From a checkpoint of a small transformer trained on Wikipedia.
Size: 11 layers, width 256, 9.28M parameters.
Architecture: learned positions, biases, untied embeddings.
Training: a variant of Muon for these matrices, 207M tokens.
MLP neurons of a small language model. Each row is named by its layer, matrix (up: input weights) and neuron, and shows model dimensions 160-255. Each number is 500 + 50 x the weight over its row's rms, rounded and kept within 0 to 999. Numbers have three digits each.
After each neuron's rows, "fires after" lists the tokens most often just before its 100 highest values on Wikipedia text that the model never trained on.

L6.up440:496476482496408454549466511502489446477519490474548430439489445475464432510533562449535510516560479517437423536590561466481485528464598566477476518530490513388466434403511376499500541587504527564462487471582360500510537486540538558474553490465529441344562528556484467463526477511371401511
fires after: " F", " p", " re", " ex", "F"

L6.up1002:498512527494534582480431486429478546565527453496445509529547459576533520441519514463605508486549532589507529496486481473497469542476511411560493455471575524513516531456440425534509455506551523561546436503510464558488502446600508578488526555467447493488498542472446504521583534517517479516
fires after: "et", "w", " w", " n", "ru"

L3.up897:475574449491488576437493495456421535494501504482448462487471542505526473467518544528434459531598461489420464520593509461534498470535531508486458395313536541570524489533551553489475539514529461471537467503514496495572491573480499508431394533529500516560491512541337475487493537583514561473
fires after: " t", " tr", "z", "os", " j"

L3.up711:488548508521549441452531464497554455376527517430456480487510504477469504466509539493443482492507487584520523455514410461479520556540579483489489468560510617417513478534545508488414424470352539523522491548491534475543506514501521428512485520499569415464552542555454575489540438544360478409
fires after: " h", " H", "h"

L3.up829:512518594510406418557591529449573463428451541482604507502596444464544470504541518480464492485462488495466468508524499538568425452463557555391495475547580495467550578484544433521461543561447451473431532471444417464403459486616489490479575488618453426383494531430472613484427518552497567481
fires after: " con", "s", " Con", "S", "ch", "g"

L3.up310:483513518423515446484408470486486574492469576489482438550446525485593465474518430550523547544519503459458458510532486477496445508471475550541567446464523484439516420471476502488696555564467438570489451543493467467462493466590489445565468506542516381412614536551570506529480490523385466482
fires after: ".", " f", " sub", "-", " F"

L3.up870:485560430430527432516481497465515523598441527494564471501500529544544524452496436573516493528403526556473537466533458478575489451415485432461622556530484541445466459558434487540516474547543499539492555487452538555572592449554466513534515525548571524469651533455511566648591484552475457554
fires after: " d", " re", " e", "le", "ip", " ex"

L4.up539:443445346516496496504557481593542474507490562526537452486441551492457502485504580483388454501494396491455499504492466496559456504527551499539412443553513453515499485496526459473486592561554498470506546560523433521458570387475404537473467478605562475487491508507469501422460506479561557474
fires after: " s", " S", " c", "s", " v"

L3.up975:468472521576475576526591543525485589498535581434483399427492467536540436514568447517586524420508493576440445505424557475543454558505484619483448494493506450508538460502469524508587450480409485510486477534451461424500467456540465488536526511570478493420552543430462479537387581534485527530
fires after: ".", ":", "-", "2", " cons", "1"

L6.up162:517573568533482541512587551560542513449560573542494480526541479495585537510509611516489541444487559544515416533445530491497478578535514502460458528528487491600445458488538527618531420550457526582519490479502548401519485500515432514432597528506535535400472461543531526543552539522442548527
fires after: "-", " re", " ", " im"

L6.up784:615444526539557544475583474447501508524421485577512511464560544525555514537574592448574520505470487509481495501404503544501500431586532496483503478510557510441526543447501494391503457496515491412454535534605440472551535452560342482526463387519545510492516583487480477536516586540483552394
fires after: ".", ",", "us", " col"

L3.up610:414440548409497504485615572499473537453527525617498462490452467594456504529534533515530526574440537503456500528490591458411503551552511446508555575439462454453500481522497524558505507501537541438546554507520559412549543629522552484451578484496488505552524543520524453544549434559547490520
fires after: " comm", "ut", " Comm", "iss", "ol", "ist"

L3.up241:491568471398520556523443623577559481513536516558574469461576455529455503500573583504411490458528536465536429508558453469570489446583572553452461546421466502450625533555495523513458501442436482605545549479527533461503490459488505379456527543511463521503458397518573458563443523520489558496
fires after: "-", " d", " de", " im", " ar", " De"

L4.up16:442550536507533579507589569520510534408576491520489519510439484552512477489493561558483443472502590524440509479508598495577434420500531495535485521433576515484519506526577580418473581447486497451494527479444495533506490451490594447478472542499576457522490494440443602477459523514498552499
fires after: "r", "al", " Ar", "h", "y"

L4.up731:561571658551557563531494505476439491488504426461593518522434462472481539536507517520560577485459442457465409551482571539489406526436417495521545440505502580545520551601474466476516451496327480587525418549560500564560453430528520508496497521524608453443538478460540471435456502478456524521
fires after: " f", " r", " F", " sp"

L3.up551:490521514533504483538603489452509521486503429529476618563538472579408481480487518440543524494493575450485595506456493549549418581544521491554515451515394480524504397521520556589510506517369460606457494427496459535411406454457477535552492513460458530547443473541495458510516464531542480513
fires after: " U", "re", "fer", "om", "im", " sc"

L3.up108:447466370457469540536473515539472436487455453546550498453511595424481546437443469464448482380455468511475403506539483509537433566543464465401529497451520524530574401538511398452490586556509509454530469485504599484454467477484520505505391489621443490463557512549516534422447538543487498506
fires after: " T", " S", " O", " t", " s"

L6.up587:531577624531486487452526550555519450498510436591524536516544429505524496457559531473501527543520443548463484489527515519535430490480420526569525554495507546527508598449605537471490514450453476379462484505575494565465524515397401623480498432499479497489475514494527473422533551519523461485
fires after: "ro", " the", " The", " o", "le"

L6.up854:514560546503539508435464518498576538430451557610530454456472432563540461609479536559599504424525392572502535454598449514472524449523417475522543543507555478471559395592521431516565473437513475462565506383515409421503506545474470516511436608552494463480576516625514528405550574561515549416
fires after: " h", " H", " th", "ro", " c", "re"

L3.up207:550515587551501494517461520541406619597440501453527437485413522498496525540507439590526500462558520536574368523538471502472491556504518559488532551486513532527474423555468481519588512501452547464493442505413478497482569556454526470460509411502455499531449466500532517537505471540370469460
fires after: " F", " ad", " f", " J", " he"

L4.up881:631526496477456578496545421511536529503550487483585470447425386499482482395519525448445507586464533529577487472539401559449448528417501511510527508432477606463480515461519453486527466419488554469539548474516482508454513493551463464568526487577611424483481568470385469474516441526515562420
fires after: " O", " o", "S", " rec", " s", "t"

L3.up189:498534533523467535548487473533508565504473462494494536464580464439533475507483406478397576480415511489493420561486464523487466467658537489450484549513536561418461528568510495467494570625548507524571610522492534504555512440506608499510560490498527491501443485458462477461488522569403537430
fires after: " s", " b", "S", " B", " d", "o"

L4.up640:495534494576571512549501556438528465463464488476511556495488467473553459560481540523467473535513400570574484505440523559457513597576520417507491452504485576510496607473453572364468399492446472550554597450519519459486497459494535445475519558590500463434461385499425582568480516463532526509
fires after: " Is", " C", " c", "v"

L3.up823:488612541468488459508402542409560429529542521582501477450558525503453504576596505585509454514466509511596399526584478554487523615542492556500456599505427423449520502398485484500618538535478449509495435538456480534427594390486548483561527469503441497489469529565544617580513653445449538451
fires after: " F", "w", " W", " B", "ro", " w"

L3.up845:508478486493486461461556518490481413375479506477571531460432552460533490446453485533529423525544547460473518541487471466488502484519521437522548420373456549549552451485563556504482486507427522509480454536505495589562490424486492536497538487471463532520457493418488552557535511459421521538
fires after: " A", " P", "A", " F", " a"

L6.up654:453524526607548545441554471442502405462400446570519520534497414492492427486426506524474503444529512512562410515506469575535465485527561492550439542516544476446471528479478502425536540604547456588415527466569473455496458448539531454492506593616495510556403486522468573505500513519508511386
fires after: " c", " C", "c", " the", "v", "=="

L6.up339:420506438494487569408537571417506483450485517469526523496567453493504485510491509463453471427590434433518393430549480555458577514520435416407518502479571644486422558513483512562556472534583447421486496374503465515577474494467552548542511517454483411492496516484432454509553574510514475564
fires after: " of", " to", " in", " the", " at", "ince"

L4.up319:402575486597511549543523485465590449557517471461534481452501544560471483489474526533515517523519490527461562518617437463558527488550444524490587444482441551407551516507505560498517390506463465477608457534479499543522527413578497545456542576505445448597527530480490540449449407393487565470
fires after: "z", " ad", "y", " te", "d", " ind"

L3.up907:474517431492574425515511410524532408507549475452414456428620456467521605464570477526531454521510528498484543424542516558581480526461515570416523506498541575521469600532464553548490481592528443542441503489441416532498411541552423505556509544530580454505425508456400507467507587516518504440
fires after: " c", " C", "ose", " g"

L4.up324:438471534461435507515504461463531518463497416551560585466575452570527525437510555453566533531519514444424410510495511483490518359488497499455571508488498412494424643508506505517497441529478446420561526523460394428488642589463550502547539468486501491435493496484555451507473438448436553467
fires after: "d", "ond", "l", "al", "und"

L4.up443:467473531566469491413497512504473581577417482527386446521468503464592444527532558483530446489450442525440577550478487487509538519518529515569472488460521479501504537541543461528525593597556567581520574443457454484555477492505517440500474572511457478533451464500507481432458419506427538538
fires after: " s", " d", "f", "b", "ra"

L3.up946:409574503516480506450480561463430423583420521503530597482532521526564572572566501525494415433543453606541406453399483423447526505566410487516494477549479528504530422447512479504534564513475490515534573500422540488501562388457526493492513611496573398416500489528435457481452546574531579432
fires after: " S", " s", " N", "ec", " F"

L3.up460:494522513472512527526467419522463479524512442512458519446446472520427556545530528527510427464507502439540429520592549514525402572482511569560452559451570470450527564461426435502584606609488512453512539510383543591517557437417472495544456498570528492401470502584519520474534517504415467461
fires after: " S", " r", " s", " R", "S", "re"

L6.up491:508516533392557575494511460500476535507479526548537428521529460444544481477480424380533570483574462448478389453567479456456459446523565363483490457499466543516588434469476484457509539477538536491489620421433531493500551385529449566575422505540464539408485530502552463485419591530526443487
fires after: " C", " the", " c", " n", " N", " P"

L3.up632:473549468578398551527521623578525518645459519620433541437535451494550581495512521640524497490477568485522533557519485500489507643458571551564480549467460542510518429468456505482562492471517546506466439489460527501450518475460527522414513569497395469515566468474430470498539509491523539519
fires after: " r", " R", "re", " T"

L4.up461:497608498578500544556486511511463560601486575387473591437452465561481574504417566454585468501491497500501565597463499426521475525486485504453530523501566536480576509478450513561411452543388585474523520515573524487574503622499545498437535530425492528530445459400493504491587464477471419518
fires after: "at", "t", "im", " cont", " ret", "ear"

L3.up927:486523505543478470516460497505453461457478542577456552465531542593497473420452552454404425623517516536514525518510486536454497527513456455466451547445474467521526535459493489519545406579518513522482525537508453513436489519560391513526430535609423495475572496513539555540478515565528496520
fires after: " T", " S", " s", " t", "T", "p"

L6.up538:495582417553465494475495434457571589448495469508568460448492638430453493437598472444469501478566505532536573468469472458435392526398440558498573534489488417484554449497436439514494516461412487512441510393498554535468566565527456423490434529601491457514414547414506460415556519488457529598
fires after: " ", ",", "2", "01", "ough"

L4.up397:474484460474496533515494593464491599490514561490552430491452498602507557546542423508516595504395498486548478501581527561355485551458569492511480466428483459569499509442525465399490456510464452542501489590510449516419468553410543439539518469477420451436417543509439536531515511497507522479
fires after: " E", " I", "le", "es"

L3.up943:475463524408529418521522470471477565572436549598452484485559523559553509558476553475511513611458658488447500522515467520501509504376490427486507462454473568603540475462492473590533512605524526583520474507457441533443456512508430500475447502509417468450601553473572392497457569509464471498
fires after: " t", " se", " f", "e", " w"

L4.up859:555521421502427556491491589449509388496498469586480482469577422499494499525495557460531538489463587541540398505576488484454433444571499572540465555509537495476469487421412480524583504568470412583515469472497513516499531477529527528435574447417573484435537510484498480475482490440473541458
fires after: " W", " F", " ex", "W", " K", "F"

L4.up683:445406564402513533467574507492442588563520560481432427505475456583466427482496467513508562460516506503503498460606445436514494483602511482531547547546484513467550518489573508485456471536430507542517483506472492526367492582450526500575534537501451470450634470516534423500464524539516432513
fires after: "ver", "m", "ther", "ar", "her", "ber"

L6.up8:496467526465478457515486465528515516461562492476567569483502497443550547434487491492516533456544417577466585512595390469552467616549461449454501443553581502429503502540522486547480501435529506520437450531534477532487436518592488526487554536486500455572383585486509520513573414662535395438
fires after: "u", "ar", "c", " n", "ru", "re"

L3.up586:440556512471517502520492550557508442413502475515455561537437508587481492428471459501610396608543528576446521387477515495602571560531592523421465551455507530457660549483496594421526495497524463511444522458454406489555494493431524506481548523546554451543544498467505467506509510576584490529
fires after: " Rep", "ec", " Cl", "al", "l", "y"

L3.up802:573489535467485508491512565525414560554535467540491492518487500380431555523476581587510582523510539517537522451590459462446448541487574484536532499465552444551514421518409441457569505542584466449441399599425483510526541498513451564502546537510543386517486445565540580492577460559535483493
fires after: " R", "\n\n", " W"

L6.up710:444530506447497517473568478398538499527536351452436599488570509490511421535506461528558457483550502429582507543526412482403593492535432496449530557521497471532478504481457555435519508540592530426582379529437561546498508394457566480507576463549538501463496489547522405515540524530411438548
fires after: " B", " the", " to", " b", " from", "en"

L3.up401:559530472494461546452502504473539482504577457531499513452473381371528487546557513514647471562510504567515493508497495519468480554462565506537512505536451486435351524464494494494504510457538383413452470464569400554444521464599449484388503520433593396512513505517528503555601499474514475499
fires after: " R", "t", " St", " cont", "R", "w"

L4.up861:564440400403532501496486466477457535529576489443455422555503428502508498502501498489623479530508565445459529535476448486450474522589525548533500564440505508591479475455486520420514470500502545479497443456434428452488511520499560502510581595520546503572593484495439481556548538474512466481
fires after: "her", "our", "t", "ther", "un"

L3.up1007:504458487437466467518440523484497440527501617493462537494526504601516431454463510392620460468464457465574544514535500520510584554531444493462546473455525471551550446478459474475472377519476499479504585524465519481509642435499432443443523503564492520506508537443554383566531503571488412533
fires after: "t", " t", " T", "our", "T"

L4.up971:488540492569494445430422512481445513560422585555492578551570485499567598542343435533480505499526512506479521531502566505485429530444564562469617462564513497564520489553502468530420511518402522574468446504510423543519518557507570464512508557456473496470548493552488446589492506526543527452
fires after: " re", "1", " Re", "g", "s", " s"

L6.up309:430455531516530472486542447532546470518529488499549547415492537401414553528503466428562448396603481530462505437513499457530544657466475451511549541600548456494516567475564514478473463470475455468491510574480503419534475521498578511500498468524486584580490531524567492522397525524602482618
fires after: "oun", "c", " ne", "ar", "ir", "ul"

L4.up208:521565546481530597461545506508433502555521436437480474569494431619543496479523505453494401503477427475463508471492432515472361577572563481436423453510526413478415490485506479481537538590502500475505539491510493479555502498469516499512540427494508471525453503507465562546459511569436471439
fires after: "S", " s", " l", " S", "re", " al"

L4.up186:615533544445502498502456409498517436596483471446493514472433470528594520523487529564511539506494511528546465515508537541498474604543487606514567530427505437504482577484609491457443613592571565592499489487436490492543543450436554542523535468525480376492578518542474531550486440493544488474
fires after: " s", " (", "n", " e", " d", "f"

L3.up876:468515492487430495510446458408452387473575537568487490575459422545501588475533506540435562511498445496624511480572478493504433508459506468455484493428493495515451529537542519535507457554521542493531546450463562539506479531484472431498474446576602461482442510608451535447504488491455477575
fires after: " ", " \"", " S", " (", " d", " s"

L4.up644:543495502432569471485547419506468486547408598508543546553517533487488520549496473457527425529520413522458423537552498519437469448507461439514588537477411600522499495502520460485492454448476532490456459518586448578515446435485603529505470449504462538464575438453499450601526494515396481573
fires after: " the", " N", " A", "A", " J", " I"

L3.up748:494558528439488463378431544473400491553503455505480466636481487587530552473557566453501599510463481567528503493544461467457461555499487487583480567561436592432473502452532489505577502433561343584413422488428458519547470478566520550551540489505566474482527416571512478457498471597516458495
fires after: " f", "f", " F", " s", "u"

L3.up728:489454430452406423577463507477503434474476473507513509484478452542445578528451473493538431517544433561422449489507544375519514516438590562497499617523503635528453486536505594604435416551514397512570492463431465454538510491572476479541513483508613515462522498464482505477514394494542470473
fires after: " B", "b", "od", " h", " sp", "ap"

L3.up320:487608494469515542487545479472464405531411498419554479476470498442494501573428501511500484523521450485459521534472537592473491448468470486452650467493463503599495532615524445564519499568485405553475502495493558549465498489509473561546457554569495482499542488501483579494542485562572623446
fires after: " in", " sp", " to", " of", " a"

L3.up998:405381481473488509477491558527579416458527406484518566475495520504520493477452511470548651493479505487511472577523501548521403490417482426460461569648542603436511522503388515557548445539467506583507520565526562482477538551525511546571414477508499501517525474487440539479454478533426479496
fires after: " wh", " W", " w", " re", " st"

L3.up767:575443546498494422451456531530537510490508433458564511496533533553426521501521574623574508476517471564467637422589402514496545403415449466562462455510578381551518431530485500486506555585459505509528474474465462485371512583463514529524514476525606484569545568436405485442514473541448439452
fires after: "h", " H", " h"

L3.up69:460539502496492567545422483521453469408534542489503514465547464476441586559500486528556534486438489477515541451492551555585490489446434536434459498505469498465588543472480594478506499629531516578506555454390500552514433602532530453433565471522468577485552521500491392549513551554493509530
fires after: " ne", " g", " h", " c", " sy", "is"

L3.up601:509506543491480551454551560513405473504426491469474486448416497561592478420424523469494548544544506501573477531445571441536497465493442500549457522487439423568565393388499513492510498445494447519591565488492533494563503494468487455563621553569506568436511458529454615450521483521503497591
fires after: " ", "-", "\n\n", " (", "\n", "=="

L6.up811:538545539466543544507489535495549563508509454515540539465477513467436500419634439479439446452497485442556498461508492482506463493457469574513575531534584501512511542532429422415425507591477472458428508489492492518526506626514467470528507407488411465435460555492447517494570497570475554625
fires after: ",", " The", "S", " H", " when", "ough"

L6.up381:477476467498467563513551455484451488517583442481575601490469480519521492517548429533489511486459525590504549581512477499425529414480537507523563522450454566516437545480407473531485431454460537483489472472506370479510561529508535467568447461515550462503440514467544574469441601593457491446
fires after: " St", "al", " S", "l", " s", " r"

L3.up507:565424545516451405430555519463602466370594567434512480403440546486546479565481568510554449586475384432540446469409525588443461479480552473421587462490517653545511470540500427516521418500440511471467461503516426563451550446507518499485469551608537512486519516521427545465493455543406512481
fires after: " st", " cont", " att", " s", "t", " med"

L4.up569:501461552536503423417545500518498553535581572675601373525573390497476538485430485459552448592428530557517561447527474506585486516515457473397450439416465515546477400469447478511529525488487487556550494509512490514589485527538483548474493545494592544510629547472494440531552570501460443499
fires after: " p", " t", " j", " T", "t", " f"

L6.up443:517524570528599524525568607487537504374542464423594480531542540543462415554466461506437513515492400456538523439494472520548485459662447479515492613547469643468436548495537536462539469480509483516526479553526465493425542450507503604478522467484487474460500466453403477439534514486562498512
fires after: " c", " C", " J", " the", " A", " ind"

L4.up790:479411557478512465458510509501423451559504505447458477450480391482485527509532489457507490539472522511464497506473471498550590528459479469419539460494557486544487430514524523470496469409490465417509502496525465465506541439541459494620494454581492565599555453450475531499538447489419417586
fires after: "in", " m", "7", " M", "5"

L4.up196:535431494549544522519492557522426544566443482403481510420495427543634637451530522537491486468509501446502526515524505469550467500409469551586463544494451458492520370491539486527462511535455508530495458447471579491648545540471498571555520587511459487541487485467438515495545511545452472470
fires after: " ", " cons", " t", " E", "\n", "\n\n"

L3.up16:555455502517500550493497580445541513536460531484486512538528500393480455502514464467497517474534540465476483513334523487485518405475510515468526503521527524533513569562559414516520488473523512491488594516446423529376603457567458410413454480491427473505414563532503545435504439602534543491
fires after: "g", "ad", "iv", " B", " con", "ig"

L3.up820:428510498373575397564560530526502412428471502463497536503457484515520550547490498479536474515510482578512455460473547494524520422384477418496502438443453489502507524567474515438531534471411478542573468530582491526491472484455482463518480505506531417543442581510558522547455521463554562424
fires after: " ", " f", " t", " n", " b", " c"

L6.up621:483575541472490487474462464436511582440456457450521492454546609521515501439491532629480462499491512544553481553486415526468487438583509397505538507528488482466513565455538476443597547489521519549439409434476442558550488443457520472515614562509489428560443478536590498452617543462453475475
fires after: " the", "en", " (", "ollow", "==="

L4.up606:518554525521480580439484500500510490543415452572537509353555477526607512439473520565465492464487474559507392468445553516503545489388469457485377496457460468565513503457470453482515492593494451490487549478472411477513490511532492520514446519504461455388552459505535436479446569478495567462
fires after: " comp", " c", " S", " C", "p", "c"

L3.up12:576514586428506516450464511561467512457534505477481563482429536415478443488534471423512452525514528483510397446529507554523536443514531412425586542448566479492484461427497574446593447580526473512509506485474519489580532560624622399542466548423527492519514425447542573571513482523441501471
fires after: " P", " W", " Ch", "P", " G", "B"

L4.up701:615574463504458473562538522398436438458506604469496591467475458506478465484510508581612522455568461400507460521435418553432467511503497501471444449518465558427458460546465581598500575562406477499586525427523461474495489506476422447523530495486556523564458498430542420514490549488542499564
fires after: "ur", " al", " Al", " sp", "ter", "uk"

L4.up576:479572542482488543418484462532587602541496455498492436419524478513570585473516642463480443471449427497588503516470520444535484518533610467485546502464405491530530435496475483525498458531474524530551517447465498493451521439433487460428555553578441569511403423495553528483535494423405502335
fires after: " de", " re", "f", " pre", " s", "S"

L4.up509:399469475517490488473528523473450381459501417479573478535480500494536511452513430541502565498505535587549377481539544491416443507533475531461527488527458598556440527404499492451476510496508524502514508553538541553573517478402442523564528466568462477528540512435515468507528542448462427491
fires after: " W", " at", " v", " (", " ", " w"

L6.up602:502493526461503455566536578493569500447532531599524513395542415553441476532532459396543467513499488465500570559494570522493483563481503503434571514553518467510502519485546540477532531554498433558454565471518481486514556486502510599562473481478508507432464536525501437538586556516525502515
fires after: " is", "im", " B", "um", "om", "N"

L6.up183:466435566571535530473527553441513459422500522477579526505371512388477523505491532468509404417538542544444529491503569441442575482553528528479496467474493481578476467467524467493592471553487468484534447496505537453507555473417476479418493483530525567518441528456456488571527604448523562452
fires after: " A", " M", "A", "in", " the"

L4.up297:365464619485536467456555555503602536521454521568483599440519506445573516526492530456447445529538442501458471454541440549560444439474452453457479496601472532541486527567555523497436585552388499477522616387400539496493552500468510512463528511502500492422481513485541472497520505553543501519
fires after: " c", "d", " to", " N", " de", "ec"

L4.up116:582494523490415477528529574483491474461492448497624487544489435488507580519520504443509480504527489447524450476486508533523462537435484394442514524532447428589425555540464497436527568532455587562445478444598446589500487465473474463529463531502521448506521492471491479525392475483455560466
fires after: " F", " f", "H", "\n", " W"

L4.up387:551417631550491584390439520512549493478432501441463539514457497595545563458553577468478492565483458514477521494543486478447424517475563493512478374540536468520451479525564567459553439586479532499510553483516530510481440489533532377438489532479514513545562499504510442439519456563529438380
fires after: "s", " Th", "iv", "ren", "c", " at"

L4.up666:551486513485549520501499513417430427460452450447524469414470429532517493521541440513413452480586424532515521491517505579483446569525594464444497463503522449473558539530478513514456509534529398533491502427469517534446516426455493429516486503605519482489445584483479475564468541480399524446
fires after: " S", " s", " as", "s", " sp", " A"

L3.up619:522514550540422482469543475492478433502443545494525563421497534506491422553536444578548436551497463471492448451468546581565454566495492456596447474416534431441504452553542572491525541575461450544472544485425473450526563557476575444404473531521523593553506536491508486548491468574487573513
fires after: "l", "0", " al", "ter", "i", "est"

L4.up590:489344553589553399490516482524497516519453504469463509466540566547480554499448539515399427495556400504507648540498539464474491453460583429428498453442465461496578550483504454472430470592523527512525447529607471500445481638558541532458529538546485409458476514407523533676437558492439504399
fires after: "S", " S", "et", " s", " cons"

L3.up623:507470506431473455509453507500561475492352460469488501509549430524513527506370621479556543523539519549454540566571449463534511520428526581592496554466534467544513550547476563489466486470427504480423469499524478509559430546536540518444591500514483537412543528491551357595583448454465480445
fires after: "t", "m", " cont", " att", "iam"

L4.up917:426593622466547490510473469460463493448531520433476556505529479532478521517553511475463546509603453465448521482579445461461485422513490489496486537453490434385493562469514556448529517507401436578543437597598503509463532485444557574513600477534516534478574556553459433498508479487509426521
fires after: "1", " the", "at", " v", "ver", " The"

L3.up672:436476505428484582620408453482546491488511489541519475539430481499515534562482491535573418431471524535419463597493530539537522617459470516507495490500578588492536470467438479544633477483510432444549506499492550505511537431488617541529517566502528477459583565561480566434484448429488467468
fires after: " bu", " F", " f", "ra", " sp"

L3.up835:534481505430455515486533546495432483489456517535467530477442548381503507456398428615445505499557435486499450464508450511439463529549462535457563480540502418560553528488519439552377554468503464548536508449541550490491543593570442431444510565547528504465464513567499460538452533594450496463
fires after: " s", " S", " st", " re", " w"

L6.up932:458479510429524441450531441481505411397472561460539545501503592497443628569486511481545418461560560509517440536551520452476517505514460479433403505506550504605571428484555498520484467590476566472486459537562489531467562487397400500492495564513459507487348560510473514529528536427571557416
fires after: " ", " pr", "–"

L4.up716:399427455512447461517515493554495598559492491568497504589441479427446525446456468439461517506413495531590524567539553457494489540548452468468479558538529521450541441548478471426550514559487523517417504524442532432428526564497558540475586597455481393487520427517630520500610475491485504466
fires after: " on", " Fran", "ir", " Eng", "00", " Y"

L2.up126:553454481483499487565553541531514490575485454498528582421455510566504537468548478547563447460426496483451560534513541519472560575516500470483586556379548503552587563551491502535495425485475555442540539525481482453489402540530470420498456484477488532496469584535514456430465536570546489535
fires after: "ut", "iv", "iss", " elect", "lect"

L3.up33:478484568537471512517522467569504433419474530534426453527468448447491556496542504435490546488467479522563508457568464476500541515495575508470539592517461497422653512522498560547573477565428462574598492424469560605521485544493491490507492511521494484442580488546433475485433485511437545462
fires after: " s", " H", " S", " o", " t", " h"

L4.up22:564566441450432529448512527456428522536488496438475498397464578442389455606476489354497539444381531531563427576474592531554520510481522488421504578541548490442520538458480492510481556524491566509419567580510410498534505553493557489490375474397403455448436465445482618507545540447446547570
fires after: " R", " M", " B", " W", " Br", " P"

L3.up721:505462478485389550496485538530486470584566560448506519532581403509506512576455476554480488451565544428512445473536480565486572468536467516506498469496529503548444446493547578387513535470465521460508530493473528502532567477525486492478499522496489493525591568412453557373461467477545481455
fires after: "et", "it", "iv", " ne", "aj", "u"

L4.up369:544516527431467583494534457477476490497428547520461523461469493555487429437458544460445485565444453496583530431423469500482461473408461483465481487502474468480522513454502497416527428522584500620534587435586493499471542502476532503442463527512518520401419519530427519514543588494527537533
fires after: "T", "P", " p", " t", "O", "er"

L4.up451:476463602507437500511654538497496434482533490502393530493429472383468546513594508425524550531488490592514441506542500556476472385467438516482599528471446525496413472574511455486562488480497522540471459403520429536454540379511498454513556416533457530466546549540421501477495450493486571449
fires after: " H", " W", "S", "W", " w", " S"